python train.py --num_attention_heads=5 --hidden_act="swiglu" --doc_mask=true
MLP neurons of a small language model. Each row is named by its layer, matrix (gate and up: input weights; down: output weights) and neuron, and shows model dimensions 128-191. Each number is 50 + 12 x the weight over its row's rms, rounded and kept within 0 to 99. A neuron's up and down rows have the sign that makes its largest values positive.
Before each neuron's rows, "fires before" lists the tokens most often just after its 100 highest values on Wikipedia text that the model never trained on.

fires before: "4", "5", "8", "6"
L11.gate485:71 46 62 59 60 59 46 50 43 47 64 45 49 54 24 24 56 55 51 50 45 42 51 39 48 24 50 53 37 50 55 51 61 36 52 69 73 51 64 59 38 45 49 61 39 42 45 46 51 54 41 43 70 60 35 29 51 54 66 40 50 46 37 43
L11.up485:60 48 62 50 62 60 44 39 67 43 69 52 53 37 34 48 66 57 37 55 55 38 43 56 81 59 39 49 51 36 59 46 51 43 35 49 89 62 51 51 55 68 48 66 55 44 47 43 48 44 27 41 64 62 39 35 61 43 70 49 47 47 63 46
L11.down485:54 32 39 49 65 67 39 18 59 56 59 58 67 34 46 58 35 68 76 60 50 64 67 41 63 62 45 40 69 46 54 41 64 25 26 26 66 56 34 48 38 62 68 62 49 70 52 48 49 71 55 47 58 50 54 54 60 33 36 63 54 64 59 46

fires before: "0", "1"
L11.gate1000:59 51 65 45 53 48 41 50 51 51 53 42 68 43 39 35 45 48 54 27 61 53 51 54 61 41 60 48 38 42 34 45 30 57 44 50 56 72 52 42 65 33 80 31 32 45 46 41 57 54 29 35 59 64 59 51 75 36 56 34 51 65 45 51
L11.up1000:41 42 46 52 66 53 59 34 55 45 59 41 12 47 51 66 52 46 35 45 57 36 40 68 54 60 59 68 59 49 48 61 57 64 50 60 57 43 49 40 52 54 55 52 66 38 43 65 68 63 51 60 53 77 55 46 46 85 40 33 74 52 39 51
L11.down1000:65 28 51 44 42 59 47 51 42 66 67 47 51 65 42 37 58 49 50 48 50 66 40 57 56 70 48 50 44 21 41 30 52 47 57 33 27 56 45 42 37 48 32 44 60 46 62 49 54 67 41 43 34 56 61 73 63 44 36 36 48 46 45 68

fires before: "1", "0", "2", "3", "6", "4"
L10.gate577:16 54 55 47 55 51 72 60 53 89 47 39 57 34 38 48 49 62 33 57 59 60 51 64 51 53 51 60 47 56 51 49 65 69 35 71 64 63 53 54 53 46 45 45 26 67 41 58 46 49 46 49 49 32 33 65 42 42 36 57 49 51 38 50
L10.up577:56 39 49 63 73 53 31 50 38 37 35 39 65 44 39 72 52 56 49 72 44 65 71 29 40 47 57 41 45 53 37 58 45 37 46 46 54 62 60 36 44 49 53 49 61 49 53 56 49 42 32 60 80 38 38 64 37 55 49 59 63 41 50 58
L10.down577:67 45 49 48 27 32 22 53 49 31 40 60 25 61 43 58 61 45 49 60 35 38 42 71 46 52 46 41 53 63 50 46 33 31 34 27 37 39 58 61 41 38 54 43 62 55 56 63 47 45 37 48 64 36 77 34 56 42 53 55 48 37 35 41

fires before: ",", ".", " and", " on", ".\n\n", " in"
L4.gate270:59 51 30 42 66 50 72 56 51 38 63 60 46 55 62 65 72 43 50 53 47 60 30 40 52 40 35 40 37 51 34 58 34 60 42 33 47 50 63 59 44 42 63 52 64 37 43 37 60 14 41 53 37 48 58 68 76 43 59 43 44 51 48 32
L4.up270:47 28 41 57 66 44 45 73 78 32 36 34 36 75 54 64 56 57 57 60 50 31 66 57 31 36 53 46 38 33 48 57 56 36 50 45 68 58 50 50 62 42 33 44 37 31 53 38 41 38 36 46 59 40 59 36 52 66 52 54 54 47 55 74
L4.down270:48 52 46 38 42 53 49 53 61 48 64 43 31 62 53 45 42 66 33 56 57 32 67 39 43 67 61 44 53 41 65 58 46 49 53 58 52 61 32 53 37 48 54 66 44 38 48 36 34 67 52 42 61 34 42 25 64 52 34 39 43 70 35 52

fires before: " by", " to", " in", " and", " as"
L11.gate363:58 54 55 64 34 49 50 41 40 54 45 70 44 53 59 46 66 55 55 27 23 48 42 55 55 46 44 33 35 45 46 67 44 33 28 57 54 39 45 56 48 38 58 49 38 57 47 63 72 63 23 38 43 49 59 43 62 31 70 59 53 49 59 32
L11.up363:35 47 38 49 30 55 42 43 61 48 30 71 40 50 55 64 61 42 61 44 27 49 65 38 49 31 59 62 26 27 67 58 54 56 40 54 50 20 48 44 38 52 50 55 54 44 49 48 63 46 53 44 58 63 40 22 53 53 62 45 61 63 99 55
L11.down363:67 36 53 49 67 59 52 36 58 64 67 42 37 51 50 59 45 59 56 46 38 39 71 47 57 58 44 57 78 46 68 42 47 66 55 50 38 63 34 51 58 48 53 52 38 55 59 58 59 56 72 50 40 49 56 50 60 49 37 22 52 34 33 45

fires before: "1", "0", "2"
L6.gate461:54 50 52 60 51 75 52 44 31 49 62 50 47 28 55 46 47 54 36 58 43 60 36 43 58 70 51 50 70 50 60 51 62 44 29 54 61 54 70 62 73 58 58 41 36 56 43 51 44 49 35 47 31 44 53 66 48 21 31 62 36 36 41 46
L6.up461:61 44 47 74 55 72 55 51 21 36 59 45 46 24 71 62 62 63 42 65 56 60 68 52 83 62 68 39 62 49 65 54 61 53 29 49 59 68 65 50 57 40 67 43 52 42 41 60 37 53 28 54 36 44 77 73 46 51 43 47 29 44 38 71
L6.down461:38 51 46 44 30 29 32 66 72 48 42 43 52 76 28 51 60 64 55 47 49 51 48 59 29 39 49 33 30 34 33 55 32 55 77 51 38 56 30 41 19 47 44 66 63 40 57 47 45 45 62 42 60 55 44 36 63 58 52 35 66 51 61 49

fires before: ".", ",", " of", " and", " (", ".\n\n"
L11.gate564:41 40 51 48 54 27 59 41 54 64 58 48 63 35 49 42 35 59 29 28 58 47 46 56 61 36 14 64 48 49 65 87 29 68 32 25 49 78 50 40 45 34 57 56 69 53 34 40 60 61 61 51 47 40 32 45 40 29 60 44 54 52 53 50
L11.up564:55 45 56 35 34 51 65 84 11 70 40 66 38 45 44 71 68 48 44 51 51 72 61 42 56 61 48 66 47 54 50 32 19 58 47 35 35 48 41 49 50 86 49 59 59 50 51 44 51 31 54 64 40 58 58 40 48 43 48 36 27 57 42 60
L11.down564:44 43 37 46 35 54 65 50 53 58 43 48 51 39 61 39 44 34 46 48 60 47 60 54 30 39 42 56 66 62 79 48 58 51 90 51 57 50 44 38 28 57 65 34 33 36 45 37 39 50 50 40 56 57 57 53 42 36 28 53 50 72 32 51

fires before: " to", " by", " in", " and", ".\n\n"
L2.gate901:53 42 42 25 46 31 51 42 53 63 65 54 68 60 33 46 38 47 71 48 45 28 46 58 43 47 47 53 53 81 36 42 61 48 39 37 24 54 59 54 41 61 46 45 38 58 54 72 58 44 53 56 47 55 48 43 60 69 47 43 52 57 43 75
L2.up901:56 45 44 51 35 41 43 51 47 45 39 60 39 35 57 47 74 43 55 44 33 60 55 70 59 39 72 38 73 39 71 45 47 46 38 40 52 43 37 53 62 64 47 35 36 62 34 56 30 55 76 45 38 60 45 65 38 72 42 48 60 27 51 40
L2.down901:53 42 35 63 32 56 39 37 47 51 40 61 40 37 58 57 67 42 30 37 28 60 45 50 57 47 67 64 53 30 51 46 28 47 62 54 54 66 26 52 57 63 54 48 54 38 50 31 28 50 60 53 64 65 34 27 23 37 53 55 54 39 46 27

fires before: " |", "0", "1", " ", ";", "9"
L10.gate359:56 32 25 63 38 44 71 55 37 57 30 67 44 48 56 35 46 49 71 48 46 65 37 73 30 62 36 56 34 61 38 58 48 43 52 43 54 46 42 40 59 64 44 41 38 55 49 39 67 43 32 48 57 64 71 47 56 46 47 60 74 62 44 50
L10.up359:40 69 39 41 40 38 53 34 61 54 53 28 47 67 61 50 38 53 76 52 49 57 54 41 65 39 54 50 48 61 46 42 47 46 51 53 56 38 42 49 51 45 54 41 56 68 52 56 39 40 49 37 62 46 64 57 47 48 28 44 71 60 44 52
L10.down359:50 51 53 42 43 41 52 24 65 52 43 24 58 48 47 46 39 59 46 50 58 36 63 51 70 57 59 50 58 57 55 52 46 42 54 56 54 51 27 29 55 64 55 61 66 56 48 53 23 63 53 29 53 49 59 54 65 34 55 27 58 58 35 67

fires before: "2", "0", "1", "9", "4", "6"
L10.gate515:54 66 57 49 39 27 43 50 44 30 65 35 58 50 48 51 45 52 46 37 43 52 23 39 36 79 47 68 49 55 50 36 41 32 43 45 58 60 42 61 48 42 75 43 67 47 27 52 71 59 43 74 71 73 75 67 58 45 45 50 58 63 44 76
L10.up515:53 33 48 43 44 40 35 37 52 67 44 30 35 73 47 41 65 40 59 54 55 56 55 49 66 46 47 32 34 53 35 52 52 59 62 73 50 66 41 64 47 72 26 43 41 40 62 46 78 39 44 43 18 50 21 54 65 53 41 52 52 59 63 47
L10.down515:47 38 43 53 67 41 41 45 37 30 61 44 43 88 57 49 56 39 49 60 56 53 51 55 73 42 48 63 32 73 29 61 53 48 50 63 55 46 49 59 34 35 42 51 57 45 51 48 65 46 74 37 53 26 36 67 51 44 39 47 38 69 38 53

fires before: "3", "4", "5", "2", "0", "6"
L11.gate1162:67 67 40 79 68 35 63 41 64 44 28 71 28 29 42 21 73 37 40 55 27 32 37 74 49 40 59 53 36 52 58 56 56 46 53 45 44 63 61 15 69 43 48 41 52 53 58 62 61 35 14 60 54 54 40 49 58 23 71 35 46 53 46 68
L11.up1162:54 56 51 43 44 44 46 48 49 23 39 55 35 46 26 38 44 46 37 53 59 55 43 45 47 70 47 67 29 49 48 33 54 55 50 57 35 54 49 25 69 67 45 65 36 39 46 27 65 55 27 32 32 61 54 48 46 54 44 31 43 51 73 48
L11.down1162:69 53 47 55 52 51 32 40 52 58 49 78 66 49 48 36 53 31 55 55 55 67 38 43 71 51 21 48 59 43 57 80 50 71 53 34 54 34 30 46 34 34 44 39 40 61 52 44 50 76 43 52 31 68 50 42 27 38 55 60 44 25 63 53

fires before: "9", "8", "6", "5", "1"
L11.gate66:49 48 43 53 34 65 56 34 39 62 61 43 49 59 65 65 46 43 36 48 35 76 36 37 55 53 29 37 59 69 56 65 46 66 51 51 60 47 37 46 48 53 50 60 25 56 59 35 55 43 60 30 42 50 35 76 63 66 67 61 61 55 55 65
L11.up66:29 43 50 35 53 63 44 51 44 75 45 44 51 70 38 54 22 77 88 48 45 54 55 43 40 37 47 50 34 63 69 44 42 59 42 28 40 39 30 59 52 65 26 49 46 54 48 25 52 53 64 50 56 48 48 69 46 55 39 73 48 47 53 58
L11.down66:43 44 38 47 60 41 42 38 62 33 64 63 58 27 47 27 36 61 53 59 39 55 45 51 67 43 31 63 49 47 56 52 34 38 62 33 58 40 57 45 56 62 26 28 57 48 57 71 47 52 36 48 68 39 51 61 26 39 38 60 37 53 61 53

fires before: " as", " to", " \"", " for", " at", " "
L10.gate871:67 59 49 56 49 32 65 74 45 54 51 67 47 42 31 18 61 59 62 36 52 54 44 54 48 45 38 52 63 42 49 62 70 80 52 67 51 46 61 48 60 48 41 42 10 55 65 59 30 63 64 62 52 46 44 70 44 56 61 54 57 42 38 36
L10.up871:47 49 45 45 54 46 33 61 43 64 67 53 60 56 49 45 59 56 52 33 40 64 77 59 36 24 37 61 64 51 61 28 49 48 60 44 56 33 56 45 46 47 45 60 35 50 59 37 63 31 58 51 48 67 51 38 36 59 52 51 60 51 49 40
L10.down871:62 24 51 52 73 52 52 42 59 53 52 38 42 65 25 51 49 32 38 48 48 37 53 69 61 54 49 57 32 48 45 41 43 53 51 53 58 53 44 41 44 64 36 65 51 41 42 63 62 48 51 56 55 44 42 53 44 33 60 54 64 57 44 49

fires before: " |", ",", " ("
L11.gate319:48 44 56 58 52 53 75 44 47 44 85 68 35 48 45 50 44 54 50 26 57 32 53 62 41 50 38 55 52 30 32 62 48 50 55 33 43 43 30 41 57 43 37 51 29 49 64 41 48 56 54 44 64 42 67 66 57 44 60 57 57 66 41 67
L11.up319:46 49 36 49 42 40 68 66 56 61 43 26 30 66 41 33 57 54 18 51 49 54 50 51 43 39 26 36 42 38 40 36 44 57 58 51 65 45 48 48 57 52 52 41 24 47 53 42 31 40 46 58 53 54 39 57 53 47 32 43 37 51 55 49
L11.down319:29 66 46 43 53 42 57 47 35 64 38 55 55 37 55 57 68 30 58 43 43 71 47 36 24 48 55 59 44 31 49 58 54 62 97 52 53 42 31 38 50 35 62 59 27 34 55 46 59 60 53 48 58 43 57 38 43 56 32 43 42 51 65 41

fires before: "1", "2"
L10.gate384:55 52 40 67 57 46 45 49 47 60 57 32 67 43 79 33 51 64 38 39 50 61 44 55 35 51 38 47 42 70 52 47 43 52 45 59 48 53 53 51 38 48 85 50 62 32 40 36 53 57 52 55 51 67 62 53 53 47 50 45 48 50 52 59
L10.up384:68 42 44 48 63 22 51 42 48 61 49 62 79 53 63 27 69 52 27 50 41 56 32 63 52 40 47 40 61 55 36 51 71 39 60 47 58 54 35 61 48 59 59 56 70 36 46 54 51 36 19 42 36 52 46 57 48 61 50 61 42 61 60 49
L10.down384:59 58 47 47 40 35 46 28 39 45 69 51 70 64 76 40 45 33 65 49 57 44 30 47 50 57 60 40 46 26 57 34 57 40 63 49 47 61 62 67 36 50 48 57 57 34 48 54 58 50 48 48 66 38 63 42 39 47 46 55 50 69 41 59

fires before: " by", " in", " to", " as", " for", ","
L8.gate148:38 56 40 47 50 17 54 48 50 45 43 52 43 52 48 55 49 57 45 48 52 57 43 42 56 49 53 70 28 43 52 45 46 65 64 60 62 37 38 37 60 59 61 54 55 52 78 54 66 55 50 38 66 49 60 49 68 46 63 61 58 41 65 47
L8.up148:45 47 52 61 50 40 38 55 35 69 35 48 36 67 62 41 62 61 49 56 43 44 37 62 61 48 61 49 21 42 47 42 25 43 56 50 40 33 44 26 43 48 33 54 75 20 48 56 50 40 42 49 40 39 62 37 37 42 30 44 65 54 72 20
L8.down148:54 43 56 56 63 35 34 47 40 58 55 28 62 42 61 68 51 52 83 89 59 39 52 44 62 63 77 29 55 55 45 34 34 50 54 36 44 34 44 53 49 84 33 71 43 39 35 43 43 44 44 44 50 47 40 34 38 46 38 38 50 38 60 50

fires before: ",", ".", " /", ".\n\n", "0"
L6.gate911:56 55 61 67 36 73 49 54 55 59 54 69 55 65 65 59 47 38 42 49 43 50 40 31 48 56 38 57 56 54 52 55 55 49 49 54 53 62 67 70 40 49 62 49 48 49 25 56 51 49 08 32 50 55 65 55 52 43 35 29 45 56 46 66
L6.up911:40 42 49 50 70 73 38 42 21 31 62 42 39 53 43 55 32 55 23 75 37 65 69 32 54 55 63 51 46 41 49 55 26 40 38 44 46 42 66 60 38 34 46 65 44 39 44 49 24 57 64 60 47 40 65 44 56 57 25 47 35 74 47 56
L6.down911:41 54 39 46 32 40 52 53 49 53 41 47 65 57 56 41 68 60 37 56 54 61 54 59 60 40 61 34 46 25 57 49 43 41 75 47 54 42 35 28 55 60 46 48 56 71 79 58 50 36 56 23 51 34 29 32 50 53 40 57 57 41 49 42

fires before: "3", "0", "4", "2", "1", "6"
L2.gate790:61 48 41 27 33 38 64 36 35 34 56 43 54 49 68 56 21 34 62 61 72 27 50 31 63 37 55 24 30 42 61 53 57 60 38 51 52 57 38 46 55 30 69 48 37 44 50 56 46 53 33 58 40 40 49 45 48 53 36 41 46 59 51 58
L2.up790:49 49 56 63 37 40 52 29 48 66 58 33 43 52 38 54 43 33 46 43 53 52 39 50 14 54 48 45 48 47 53 40 63 54 36 51 61 79 40 48 58 49 59 65 46 38 47 55 59 58 40 27 55 53 47 61 72 41 40 66 40 54 50 49
L2.down790:48 30 30 37 50 43 65 45 18 42 44 46 64 38 65 56 23 42 45 63 45 35 49 52 51 47 41 40 48 43 49 27 63 48 59 43 50 64 53 75 58 56 62 42 35 38 61 41 63 59 48 56 52 53 35 40 53 41 37 33 44 66 45 54

fires before: "4", "9", "3", "8", "5"
L11.gate942:63 64 51 39 65 54 33 48 36 44 52 56 61 54 57 37 39 63 44 55 42 41 47 53 43 67 77 66 36 50 63 61 52 45 39 46 57 43 71 66 48 73 20 66 41 48 51 38 50 55 45 45 39 36 39 59 30 45 48 58 52 79 41 53
L11.up942:39 42 73 53 47 43 19 60 44 66 43 82 60 61 36 43 36 46 46 46 30 51 43 44 55 58 39 54 63 44 39 54 51 55 55 74 34 47 21 59 47 58 60 24 38 41 57 44 59 73 76 45 56 53 49 31 49 66 53 42 55 55 64 65
L11.down942:27 49 56 43 43 57 62 65 43 55 52 62 38 35 43 27 51 65 63 45 40 47 38 46 62 48 51 60 54 52 63 46 46 53 54 65 57 71 40 35 56 66 74 34 44 57 56 58 44 74 52 58 49 44 54 50 38 70 39 54 36 43 49 32

fires before: " to", " for", " by", " and", " a", ".\n\n"
L2.gate1042:48 27 31 21 59 43 73 50 72 58 54 39 45 64 51 59 46 50 47 37 35 26 43 70 53 31 58 40 59 56 39 32 73 65 42 56 64 54 49 42 63 69 51 28 41 68 76 68 37 48 57 49 55 75 51 50 60 61 51 59 55 41 51 49
L2.up1042:45 24 25 14 52 42 61 52 66 59 54 38 46 70 51 57 45 53 50 41 40 25 48 62 53 26 63 42 60 57 51 32 71 57 42 59 56 47 51 32 55 69 41 25 39 63 71 66 27 45 66 46 52 71 58 50 61 69 56 57 61 41 54 54
L2.down1042:27 34 27 44 47 59 39 42 50 63 35 57 56 45 62 48 68 57 52 33 35 38 65 45 41 45 69 47 62 45 48 46 62 48 49 48 28 36 40 51 48 67 26 42 70 56 52 64 48 43 58 41 52 65 37 34 47 62 53 49 51 58 65 40

fires before: " to", " by", ",", " the"
L4.gate426:33 49 39 56 38 48 41 30 49 69 41 57 57 38 56 64 60 44 69 42 35 49 75 55 56 36 56 37 51 53 58 41 55 32 53 54 36 28 24 58 35 55 30 46 36 51 42 50 47 41 49 43 37 51 60 22 48 62 37 37 66 61 66 36
L4.up426:60 44 52 46 46 41 43 43 56 48 29 38 52 31 72 63 51 21 71 42 39 42 52 70 58 37 58 51 41 53 43 36 60 40 45 48 35 45 45 65 38 56 50 58 32 41 49 56 51 39 33 38 54 52 61 46 52 47 44 36 65 59 55 37
L4.down426:32 28 33 54 54 54 42 41 54 65 65 55 65 55 40 50 67 65 33 56 31 49 54 45 51 64 65 48 51 51 64 48 47 46 60 50 55 59 32 50 46 55 52 43 68 58 42 51 48 42 56 40 40 66 31 39 41 46 54 59 38 53 57 50

fires before: ",", " (", " |", " /"
L11.gate228:75 29 63 58 63 37 54 42 47 31 66 49 54 55 61 49 50 62 57 46 41 56 31 60 45 58 37 37 44 57 59 45 46 48 58 42 65 77 51 60 78 42 78 53 45 45 65 60 59 52 22 32 60 46 46 68 33 56 52 67 49 79 40 60
L11.up228:73 37 57 39 50 34 58 43 62 47 41 18 20 60 85 39 44 48 69 48 39 42 53 48 47 64 45 39 42 52 71 52 45 50 44 58 76 64 54 39 43 55 53 38 50 39 43 39 42 55 57 39 40 50 49 67 45 54 33 51 40 49 42 51
L11.down228:44 58 36 42 45 44 57 35 88 47 75 53 51 66 64 61 51 37 41 27 47 58 91 43 48 49 57 33 53 43 78 87 36 36 78 42 54 55 70 52 53 60 58 49 41 50 38 65 49 56 71 37 61 54 42 65 51 49 50 66 40 38 54 57

fires before: "4", "3", "2", "7", "8", "6"
L4.gate693:61 41 25 53 59 23 66 39 63 53 50 55 54 50 57 35 50 50 57 52 58 49 46 48 43 44 35 51 58 73 57 47 45 58 55 38 53 53 62 62 53 83 70 50 38 58 43 43 63 23 47 45 53 43 61 40 37 61 49 59 37 38 42 38
L4.up693:56 49 37 46 57 36 58 45 15 40 60 40 47 42 51 26 57 69 35 55 32 56 49 70 68 69 47 67 67 44 49 37 61 69 47 68 56 65 45 63 55 18 45 75 68 26 48 50 48 73 44 42 42 56 69 65 51 48 44 56 67 70 37 50
L4.down693:43 44 42 42 44 50 41 71 72 42 39 41 41 58 68 50 55 43 47 48 55 39 58 70 63 64 30 45 21 51 64 70 58 50 59 47 47 31 46 56 31 47 55 57 49 61 57 54 45 63 71 71 46 46 42 61 48 54 56 51 54 47 62 53

fires before: "7", "6", "8", "9", "4", "5"
L11.gate488:49 60 42 52 40 63 53 18 61 43 63 39 82 49 57 58 54 39 39 51 47 50 49 61 43 55 57 56 38 52 69 49 22 58 51 35 36 56 53 55 58 61 47 54 61 52 59 51 48 68 49 41 37 58 37 81 55 30 58 30 60 45 41 69
L11.up488:21 33 43 53 41 42 49 43 43 59 34 50 63 61 51 70 41 50 61 79 49 52 38 57 70 31 63 54 42 73 48 35 52 54 48 45 41 56 44 46 45 46 30 36 45 47 49 34 49 65 62 52 54 66 45 48 39 51 52 56 71 74 56 65
L11.down488:55 46 26 47 37 50 54 58 50 48 46 69 29 43 40 43 52 47 52 39 75 66 46 63 65 65 38 43 40 54 67 52 42 44 55 40 42 46 50 53 32 63 53 45 57 70 44 44 27 63 47 44 69 47 31 42 32 45 39 70 38 64 55 41

fires before: "==", "In", "===", "The"
L10.gate708:58 68 31 65 47 39 59 34 29 64 40 41 47 52 44 38 37 65 43 68 45 59 33 71 54 58 23 65 46 54 44 55 80 58 70 42 63 51 44 61 42 63 63 49 44 55 58 57 69 56 42 67 39 75 41 50 59 43 36 68 37 64 43 53
L10.up708:72 39 57 52 33 51 72 56 40 64 43 67 55 47 53 37 44 44 40 30 46 44 35 58 44 55 29 72 42 54 33 74 54 59 58 44 69 64 40 56 43 69 49 46 31 43 52 42 60 52 50 56 33 49 30 45 36 26 52 71 66 76 47 64
L10.down708:61 54 49 60 60 57 52 54 47 43 55 53 52 60 64 35 50 52 53 55 51 46 28 62 50 53 35 56 46 52 51 51 56 51 66 50 69 45 53 50 31 54 43 59 49 41 58 55 50 55 40 54 63 50 55 46 50 48 53 58 55 64 45 49

fires before: "0", "1", ":", "2", " |", "4"
L10.gate768:64 35 56 70 58 47 43 50 51 57 60 51 71 43 49 39 47 48 78 26 48 26 39 60 45 51 54 43 57 47 61 38 44 48 42 70 69 51 49 39 82 48 43 32 50 37 41 53 62 60 53 41 50 34 59 58 22 28 46 44 75 71 42 44
L10.up768:50 71 41 43 80 50 44 42 58 47 55 30 55 68 56 36 38 75 64 60 54 50 65 72 49 57 42 60 58 63 73 48 72 46 73 67 62 47 49 53 57 59 44 72 38 42 40 49 49 63 71 30 48 55 36 68 34 49 27 41 58 36 43 38
L10.down768:48 50 58 44 47 36 40 35 16 44 52 44 50 59 49 49 40 82 67 53 41 59 48 50 41 43 51 54 45 55 42 54 44 55 55 42 43 57 45 43 56 65 35 60 47 54 61 48 60 53 55 40 61 53 72 55 66 43 31 60 51 38 44 44

fires before: " in", " on", " to", " at", " by", " |"
L8.gate1199:76 59 44 61 43 36 39 53 52 42 55 56 35 53 50 36 70 40 61 47 49 49 53 44 30 50 40 39 54 59 52 43 43 37 59 53 50 42 39 34 42 45 37 51 18 40 53 54 59 44 48 46 44 46 61 44 77 49 61 68 33 45 43 53
L8.up1199:44 50 45 43 64 36 42 50 35 53 28 44 34 55 61 48 40 62 49 57 63 44 53 53 54 64 69 60 68 47 48 45 51 33 49 60 38 31 51 44 62 49 32 59 48 74 40 51 49 39 64 62 42 65 73 33 45 53 64 27 37 60 34 57
L8.down1199:52 34 37 36 49 43 27 39 57 31 58 38 62 56 68 51 48 53 36 43 47 75 74 70 32 57 63 62 46 57 54 29 58 30 61 55 43 17 42 52 46 61 39 37 50 48 48 70 78 37 47 58 33 46 49 48 51 39 47 49 42 46 39 57

fires before: ",", " |", ".", "\n", " |\n", ".\n\n"
L10.gate625:47 64 36 30 41 34 40 36 69 58 47 46 45 49 51 63 56 39 45 22 54 48 35 62 50 48 57 47 42 53 56 56 50 36 32 44 62 78 53 81 50 22 65 78 60 39 76 22 47 59 43 40 45 50 56 61 54 46 38 70 66 65 44 70
L10.up625:44 38 46 37 53 33 52 44 39 39 81 47 38 72 70 54 46 46 48 48 56 33 52 62 45 28 44 52 46 74 37 27 41 62 60 26 65 55 47 64 46 38 47 59 53 38 37 34 53 49 42 39 53 55 53 71 44 55 54 52 30 64 74 61
L10.down625:37 28 44 45 40 37 41 38 56 65 54 51 35 37 70 45 67 33 33 40 57 42 52 44 41 76 44 55 55 64 74 41 70 28 55 49 41 49 41 74 54 45 65 37 46 58 29 58 44 61 67 44 59 46 44 36 56 39 47 49 57 39 34 66

fires before: "7", "8", "6", "5", "4"
L11.gate242:49 42 46 53 54 35 44 33 71 42 47 19 49 24 42 40 45 57 56 70 52 56 47 48 41 58 55 48 53 51 57 37 43 56 47 40 49 53 73 36 59 74 64 42 45 33 50 51 41 62 30 40 40 58 59 31 57 49 50 35 39 41 42 43
L11.up242:64 40 53 32 73 47 55 48 48 57 65 73 23 57 47 45 63 52 31 50 46 50 51 69 33 54 44 68 28 46 44 64 50 43 39 52 37 55 55 54 45 64 42 61 60 80 60 65 50 62 64 29 47 40 49 49 58 46 61 40 41 64 65 34
L11.down242:55 53 40 58 71 67 62 54 53 44 52 44 45 62 33 37 58 62 74 47 52 69 49 68 47 60 32 45 54 35 54 67 54 52 26 30 72 62 49 49 49 36 42 60 41 64 57 62 72 78 50 55 42 33 61 46 50 42 54 51 54 57 46 47

fires before: "7", "8", "9", "6", "-Mar"
L11.gate1237:59 30 48 42 51 66 47 35 41 34 51 24 64 60 61 44 49 24 46 80 43 31 49 49 43 32 57 41 53 37 49 41 52 42 34 60 50 40 58 48 61 41 76 55 36 63 70 58 60 66 26 47 45 75 72 65 65 27 71 40 38 56 51 40
L11.up1237:60 50 55 29 43 52 63 69 65 58 52 37 40 50 47 40 72 60 25 49 55 49 66 43 54 40 56 75 43 44 56 55 66 63 60 50 49 50 43 41 58 64 64 46 57 42 39 43 26 38 45 48 60 63 53 58 37 57 58 50 43 48 74 37
L11.down1237:37 61 14 44 42 58 25 51 45 50 49 55 67 27 35 36 62 46 50 46 70 52 66 64 17 54 26 31 67 46 69 42 61 48 49 31 31 58 39 51 61 54 33 35 47 62 61 29 60 68 68 38 52 63 42 50 54 28 52 53 41 70 48 48

fires before: "==", "===", "|", " |", "In", "The"
L4.gate1276:83 62 36 53 55 35 58 41 59 57 59 59 45 60 50 45 45 51 43 45 57 48 30 58 40 43 47 63 51 46 49 54 68 64 48 31 77 57 40 47 55 68 48 44 50 40 46 54 51 27 67 49 31 62 40 53 60 44 36 52 59 59 49 48
L4.up1276:40 41 53 45 48 34 58 56 63 69 47 52 21 54 47 38 88 51 49 42 62 54 49 53 67 58 53 51 69 39 53 58 60 42 49 47 54 26 39 35 54 47 28 37 55 43 66 63 42 47 40 50 34 49 52 80 50 42 51 47 47 57 59 66
L4.down1276:58 45 49 47 39 51 33 41 87 69 29 49 54 45 83 46 57 43 48 59 60 42 44 56 72 59 53 42 47 62 34 55 71 43 48 51 63 62 51 46 18 38 47 58 51 58 76 57 53 45 36 53 44 38 59 49 58 54 34 69 68 27 72 44

fires before: "7", "9", "6", " ", "8", "4"
L10.gate458:55 36 45 51 38 74 66 69 57 37 77 52 61 43 51 54 27 44 56 54 34 61 36 65 56 45 59 52 54 44 54 50 61 54 59 32 52 79 38 45 45 44 72 32 60 65 61 62 73 69 28 44 37 44 32 43 44 37 65 56 51 41 45 21
L10.up458:62 25 55 28 43 62 68 50 22 52 58 45 58 67 72 43 69 43 48 52 59 40 58 46 57 37 49 39 49 50 50 33 43 62 51 56 51 78 37 68 45 43 53 40 63 49 51 37 42 51 51 54 29 53 56 70 62 38 43 63 38 54 53 48
L10.down458:43 25 39 29 46 52 46 46 37 64 42 36 64 75 58 51 47 33 34 52 52 26 30 60 60 43 33 48 61 44 89 34 37 57 36 56 51 54 39 67 53 55 57 52 59 39 45 54 42 41 48 52 65 45 30 46 57 59 44 59 52 67 36 56